{"n_head": 3, "rope_fraction": 1.0, "seq_len": 512, "train_tokens": 733600000}
MLP neurons of a small language model. Each row is named by its layer, matrix (gate and up: input weights; down: output weights) and neuron, and shows model dimensions 0-255. Each number is 500 + 25 x the weight over its row's rms, rounded and kept within 0 to 999. Numbers have three digits each. A neuron's up and down rows have the sign that makes its largest values positive.
After each neuron's rows, "fires in" lists the words (lower case) most often at its 100 highest values on Wikipedia text that the model never trained on. A number after a token or word is its count.

L10.gate401:470495527507534523467554518474481519489477504519520494567510492516516452453487525537508532507500472485491520528508525505553501539462495470546500456523484516497488522525462491484490507528495504513458501518517512484447486514536504497497489471498506466479506470529507507503507511512485502529490503488479503476501491515508523488531505556548478486588489511481490551514500505486499492504524497490529523527498493532474514545506527520499518467515520499502473518464541523472511492537465483481514516531471528527470484509528542512518477548522457529503510486477535478508466521476505467530535520517501503511496503505558489442440474483475478500492522530488508496534501485553490438494484508506477464470539466561512474491506511490501531498491467524521506518507519476518507465468542499
L10.up401:487504484556514489510525520481522490505526506502478495484446529510520525470517503462536514466482565512509495512468491486483535512523514480533523517514499468506506485500460520509486479450563494500498509487499493505494553513508484446489511447476471515465470492524525457502490507555506550536465494486480494493471512484535494479488501494501485527526458451514468485474515531483500515553510514457538517486526488536483519502537488485521452487482492505489515519491470507499525530521536553499485547474458471466503513502510471476479499500503468510495490497525494502490502534482528445486511509519471519487489508492514492524478509541423502505515509464476464502537484541493516445508476512531543522525508516517503472464468543522467494515463534493480495470478449507465511479504467507
L10.down401:521500501461506492510460439529468486470491525483487501475490456500530472529487479487516494521512490551489471527506487466513514522540489500457496514522494506530524465466505513519531512420511461511531500531452471479512450510512545512533466526519488497476530480500447551469500495485524452478473503494485532494558492492469508516459472490526495547516503533511498512548506491499508509440485516530458476514528481482523504452523526503513496480529534517495458480464490500490466520506469478463531481537513481497548504497459511479498532496491532512466511524509497515502494483467550491520515512486479470547527467459487507450514476518519479512486502516508455502525514493509479543506509525517477515518497498486494530512503505509508527486504528468495442484494473471493468478509458521
fires in: "not" 29, "a" 12, "the" 10, "as" 8, "such" 5, "s" 4

L7.gate164:540532508491514474475504556499445514483507486474480530498522500490539523448516500456518523539448524561479497510518480470460522531490531479480517481462486489492503502513504475466484511538505504486486497520471517506460483506481508497482512511469490463460473522530496515524508481464519501497517513527535503532508468516515483495507512512525519508541502480522487508456498491448501479522531477470516505525490473508471522501530535465537495457486521513497457533498519491462480524498464510496500516495461530521547538489499480528567528526528482478488474527505517500522507471490498504479543498512505504437497473520533477521494497469501525514510410472518504457534504489530499492500510485465455517471501495530549492503499517540493519515513487502535510531484512474486561463455489538
L7.up164:536490515488485471479480499519461499455490522484530513529482541487521505503531493514500477475438469466469539522533477467553510469471500525495528496491482522503516471501484491532453493490504485515492468536504514511475480511500494513493527497513506504464507475505522452514501485497491530488526496488529504495486511501526488509421521493491447432510447474484504491472499516530490537469473489510510556449475502454494481492482485534541527470528486491503516543503495525503540499519509502500494490515463455509487505479534446486528513488473473465504458468513504515549486520532539480529514507466489517515470508493491536477482472471479550451474488494478520524494542504486533536483483555520538484496480492499525528508485479516471479471551498512488500488524437491502537486528485486
L7.down164:464482524499493480446501484487498503485532536538486540550515447502465479473546462486493524554480538502486465528549513490461502533519467449495508500511470498538514488518480542477494465524528477550479516535465527498497491524469484505503491522511514478491503553524504544499503485475524514531527508508509519519514484477506510509488490504523520495521563495512502488518532463507490500515507492492507511496527481470475502515523484526509508490465494515460479491473520501479494478493478475525504496526469531491497528465536533523502546515461485510489502515509485507517447471491502501454508509508488458454516512538471490525478540513465470500535467508518470491535493436529527476490488443512460482522474522568550479495488477521498477533460501506441477508481524497489534507501495535
fires in: "as" 84

L2.gate412:480520510482458495551498517522502509493481538472500511510472509504547474518453433502510498493460466546503478476502520460451493483500485517518501512517523517500515506471502504550538484535484529493485516532532510488514473454523497516510459533540536500491545510507485485487536521470493472517513516495498537464492451512530509498490542520529552507512487506516486511494508497480450565466473498490510474502516539523500485462472528501500533505510509460488473490426449518488499507499515470508510477518528513475531532506516502515506469488483515527541510514527483530497505464479500482512542501490483474522503500504521493458462548551534501493456493478508512461474493467480460480488519554546507483512504521486518478502536519504481481518470542472483504518535517508534575514501499502
L2.up412:515479509471485523526521497493466528551509522495507515522462494500532525496483423450505503490492480490537520461523513503470518482475483442484452509519518474517501489517523537572520498502500511494515500498476499499481487469490475488507460507466467454506487499458477504507519524505463484528503497495508539437522473510529487532461505527505531487492537492546483470486484534495512529527490521488504473536543526495530456500493523522508517455466447485523511477498473494474515496463510499496507511531545512551511527498471514500501501531489505516534472466516460477523441519496508505518512496471552520527501493511536511522456510452505517525490480494464492486498472458538493481472479516513489481513537529490492488530512511531505506521478511494534515507575487470486546513556498502
L2.down412:526480548485521490487518532488511518506536454489510522530485492473518550539468496487497468471485502502483539462516490503530489501474484500505481503502465490514491508481497501501500475537479525453504475514469546521484475489503450497535472486489495466533522470477492513529517531476504538460479541483487476467469488438486549503525506480490494492464480539478517537499500488458454544470488531495508499461507549530521472481471475488514499506515515488505472539448460519491522522508510526450536468490519516564502503500508454530469513458473504486496518456512527496499480477501512452500547479523511474489504525490529476508502510501529493523526501472495498464512455509486490483466485534513507514486484515472499520496486477502471491520439540451539507502511494470512576530493513535
fires in: "2" 20, "7" 10, "9" 9, "4" 9, "3" 8, "6" 8

L2.gate487:529522499472525508480518471512506472510477526530478521506503490485509482484485467534469513499464498518538510501476504486442462477463512529531499505498509488476546533516477501531490535435502515488528498491488505538516479506497518492496494536513505538481494494475478517510538495538483474472462560481474562500517488477486514525517519480525525527479529540482501496525507569535480534534454498514510502508531517497492476488530502510515525493486472504465506486493505519500502512519495502474468503497495498539495483530499521536516523472530489542517551501523483491442517490491493516529525485510488526519476496570543533513487515522553490516465456494507541463504498484556468489506520494462471462522494475510528521533519510514511471489490504485486529467548456458458541539452508459
L2.up487:495544533508545462487493533513518493493494522459513529472462515457550446520448463519498540533463479494539519455513538531527498503503558503496487499490502492488497528509495527488508490488494522512496522513522508531534498474519511515520477516480534519470530530504452512497536488511515480488499531476481511497521480484518535514532536543513523534556499518502478520522481536489481496498511514493491544469531504482522473513489508463437530478496423509490501507452514510509483499485495505471484477529461504492488518492530523538492518492470505486522516464509527524467449529501509510512517478509534557491494539529526508490516488498530498462468501502532509461476479468479532529485528515509511488519483482498557480500475490469518501530498472507528512458501472482508544522427528474
L2.down487:504476564501485517490475500463478469458472508526510495532466509536477466509494505528500474458472495532522512517504514461534462461470487515534487480498489464562498492496477531504489471484517475502486499497467516494538467471507436487472477496520532514446506517523547500496476517472455492473499484511475527497499511484499541478502492462502464522460507533510514478525508490496503553453501527494485517478506489460523505490531463535470513536569451473497494504493545550521475508497513517539533478487530520542535454521487530503502494479508514533472474491534498466536511488520483474538485479481440492537516523491494506477504516503523515504484524530480508538497484522534515517452511500501518485492467468494540472521491511487535468476489510471526508494517514496516568489517502484
fires in: "5" 17, "0" 15, "8" 13, "6" 7, "hookeri" 7, "7" 6

L6.gate115:516506502509502467523490503496477521478511477506548512521493513530527477445511503517497529494522494513501524460493497528495502478519493525546528491517534552476479504452512469463496487491520501530465562477472493490481529562463494487494525536486469460497503533503507514538476509514497498512528497495495505478488495482490525492502472510492521509540517516493489508507510520508536519574461439528484458489509484502521473510508509475516461530447514462492490527497514496503465478490472496511487524513477519519495510488450511495505565493472462523523444540446504477487450533474472490487506480504474518482463465512485464516461464539476435473502452524513474544499492497464505525502497536518465537491530533540511513521508484470494477492542466470509477514456485492489483504516524508
L6.up115:504484522512476492433518519483505476486504478519524447515511494526504479495471528552492474502439487486488479518491472496514488483450504478522541497502480512510499505485497500545475510518497448492448469495480508466529462479516527498463481533521517490516513492486517499544517497548544476496488479477486521511539503509539498456521485465496498527477471524499493477535504496487534514533450484505490469501466494477539490510444483522516507436549465494476485497470483533476525511507458491519509501503511469527485464501497456546482519514505472520517520515542497497496534476524531500523506558497526514459537498485505481524494474540522512426533488495501510483495494503508497527541495475535524491516465505526484533471578519526494494521491532492520513489494469462502496450527482477
L6.down115:477486531455455508460458521492487501495454488497507525503519496473504515459506510421487506514508486506514520495468480514512491502480518463434491497519533519511461510522472522483496535508526497543500510494536520533489485513516511518497513479516456489479539514543530476441536451448479520494510463490537471528491472482469541543494506529516474514562512485549480481499533499524487478490520481542463501497512481514503488543486477510514500496493490472508496556495513517470493530514548529509484469509498488536530528459522519489541521461504477507531547498510524498515450531521504528487521511491497533503521521502490510485506520480509540505460530508506556482501499529530494521529501459530515503502499519483537494471475553486459527508484498487530497469497524549518474513465531516
fires in: "than" 26, "and" 25, "as" 18, "to" 6, "while" 6

L7.gate422:471481500519515476448478511493528450520499500499482511467482489487471501458491493473484491514550503516495505503513558507436482510446491479503521449516526510489561481516458434503477523521525502492492513535516495512542486504437483542502467521476519441467498503463515550517520500497458475512467512528539463508483503514457492459522505486488509520518485519478532535491494488537518494490485502472494511494517500478447489501484540472493529476472480493496531491470506482505544502502498493515486453554461507518511514529497469489524548516498506516497500539506522485521532502507515507455489484456481485491518528515509488491501525507528506481498485504508522471453445474555526514540505535510509499533505526484522514532502445480552516495484464538491480478498502455538497494485506498
L7.up422:523469536539468494475494540511472536499498501500534477464502494483501497501534514447509502549465498528497531496476517492506521525458459498501512527510519530527484529527457528504476497495558478510508481514494548500534460508463509499499466491496519453471547438481521507548470489503519473474499525469492545502516478500506480486521524524522506514464494537520482500533471504491502505537501522569550524503517502486509474491475508510514513504561480488455499467499494487501520529482516530498506507506483502511505510490546483480455515552541512526492472527476490492480558507505483518518520522511468481482465532489539478513469533485488475503493483508504514509502505509534530522495470497478498476463478476515500537476498493497452501498480466528582502470530513461512546489489430501
L7.down422:504475530532468510523525559480486438518517470519485488477527508486501510512505487533483482514492539505495509508496504494473500491498521474487513476527531464509443528501469489474475450491493521496463504490545523505477476517447512526481523526518513478421522528504495531509497502495455496481537512489491494570468539512513468541480565523477502482529539461507536518456470439529505464521469432523499484492533490498465484512539468486501470475497499498535503505523522526534494479462567532470481501489484500529479489515477495486482536476471504477454512485537513488501449500519522489481497496528495511480503491493534484548502524455486485502507510490489475494515521496496489525495504527498497477498457491476506446497502508529511502521470481463496503515514499477483535471490472538
fires in: "as" 92

L2.gate321:507512527527488480493488538485510499484470508493497537539470511503470539484505465504505464476469561511500486503513512476523514541521485520458476497547558483521496528482475474450488495497518508569502437475511498480488530490459517505548487544536530484486492506498474488482475436511481477446496509523465502531455500506495560507498494507486523499569496530498513522490501512499478472530514513551514529528520470476511486519479504460477488521519488528481486463494509498497479520487499512515524521510473521480505476519505491490457517477508497534448426500459537514496447496524515482506494505477510450501489487461537500482501481497510495496565462510515541482497492519514519470521499486481465513462493473515485453512490473525504472478479515501492528492506457499454503474495465518
L2.up321:467482498484545493498523526504485510496489531507486503509497502504511512488541494490482527468487512497532523533495504504492496517497495499506501537480530543526472498481539473462500529509481451514500468506488451480508500509504438516508462466558507521487554487530491545498516502555519549476536464456493513496475455503510478518521451526473501490513478495524564507480479531507490488482441531516489480487496453500500522528479516539519487477493496499517501503487492515479469495492518517522499531485474510515492476509524475527493503497500416508482419538466516498490532496522509482473475482532529490481435507511516455471557545454513559510494446465496478486483463505515487519480512511510468478520486527499506530506502499514525472490534490501514487478533503495516466469528532493
L2.down321:464486536526509533473490489508453478523506548504503484491483508518515533522497488503469536530493512472484499528527488465489482471504538523475494531482481509488497474506510490539523481469478479481498535497462533514517447465497504504508488521472514495498483504499443499484504478502492496500477491480518500463485484499477505513525540453508481426476522501457529481518490517497508510548499483468489471475492515514441487496531493489534498463511547463498527516471497482449508489485470499488478497517518524547505477486487540505557499492538521490477524518541459495517529510534525524517565497510516474504529504473480449493530539503474489506486529538501527527482517445472495462490489499524532508562509519507455484504476472532497532542548542503536485484503486553523476523538516466
fires in: "as" 25, "called" 14, "with" 9, "by" 4

L4.gate606:581485482513490545488470495527507507492505496507533502512457481490520500499447487546477468472480525546518561525484487484533492506470482463485486505514510481510467498518482524528454534503513517483493527498465497512512478495544517549497481516513545512519525471524502468552470497506517502519468471502487468528506470514449515470542504470498517503517501506503502500489484505512507543504494535491520515489474511487497471495499555495489532488492511520523517488490523565510517478493483520502511522510529507524529482529502496500531481515515483469455495536483476513481478507505535465467453510489524495492512422528487458521445505510491534478472468516477536470527483458489433476474497522505483454485504482510545465492507489542510527473472484487479533519536452513466520496483465477
L4.up606:502504486488496518502502495496462540491482528516498534487487561468493475496483513498496501490491485514525518466529493555507456487524524515528479512455504496497517482500473508497502484495523518485551501555457494532499498535491471434517462477513522496566520529500484463494512574486489502533491518507521502428487475514493466514499517529489532497495504509503540505499471480529533492467458528479508515513524470513515457520475491522474529494465476480465537487518529483476515484477529526475489478557488525499476518474481465508541501482518480458509529462503590479503525486500505542506514509510546500448476571489494507515505482497505530482549481501495499482474523500486517525502511495500471516520484536477497512480526502497494513476461504496507486517522538543501467540461462496
L4.down606:537504511516523519478454472497489467504519495522459521489469540459514528508511480477460547502492493459499545506527448527488438504506492558550520510514493491518511516510464490531506493537512466487558457476500540458506523535542529488502458479492482526467513488523537493497501491518546525476502488508532524466521461520494475486462491495509517509492515520527487510519475501513520514529522474487498464502509499509481503496510508522548528473497478490467479513470543485552494496500504488506508509492492525526494474501501493525521507530499536543453494469461504454505486471482506535499509519464464501543520551496486528516542510473510492523509477524469556540503490506579492511492522500468470506485524480511523500524523516478513488516499468514571489484516489512553490534490470499
fires in: "0" 17, "1" 11, "2" 10, "8" 10, "6" 9, "7" 7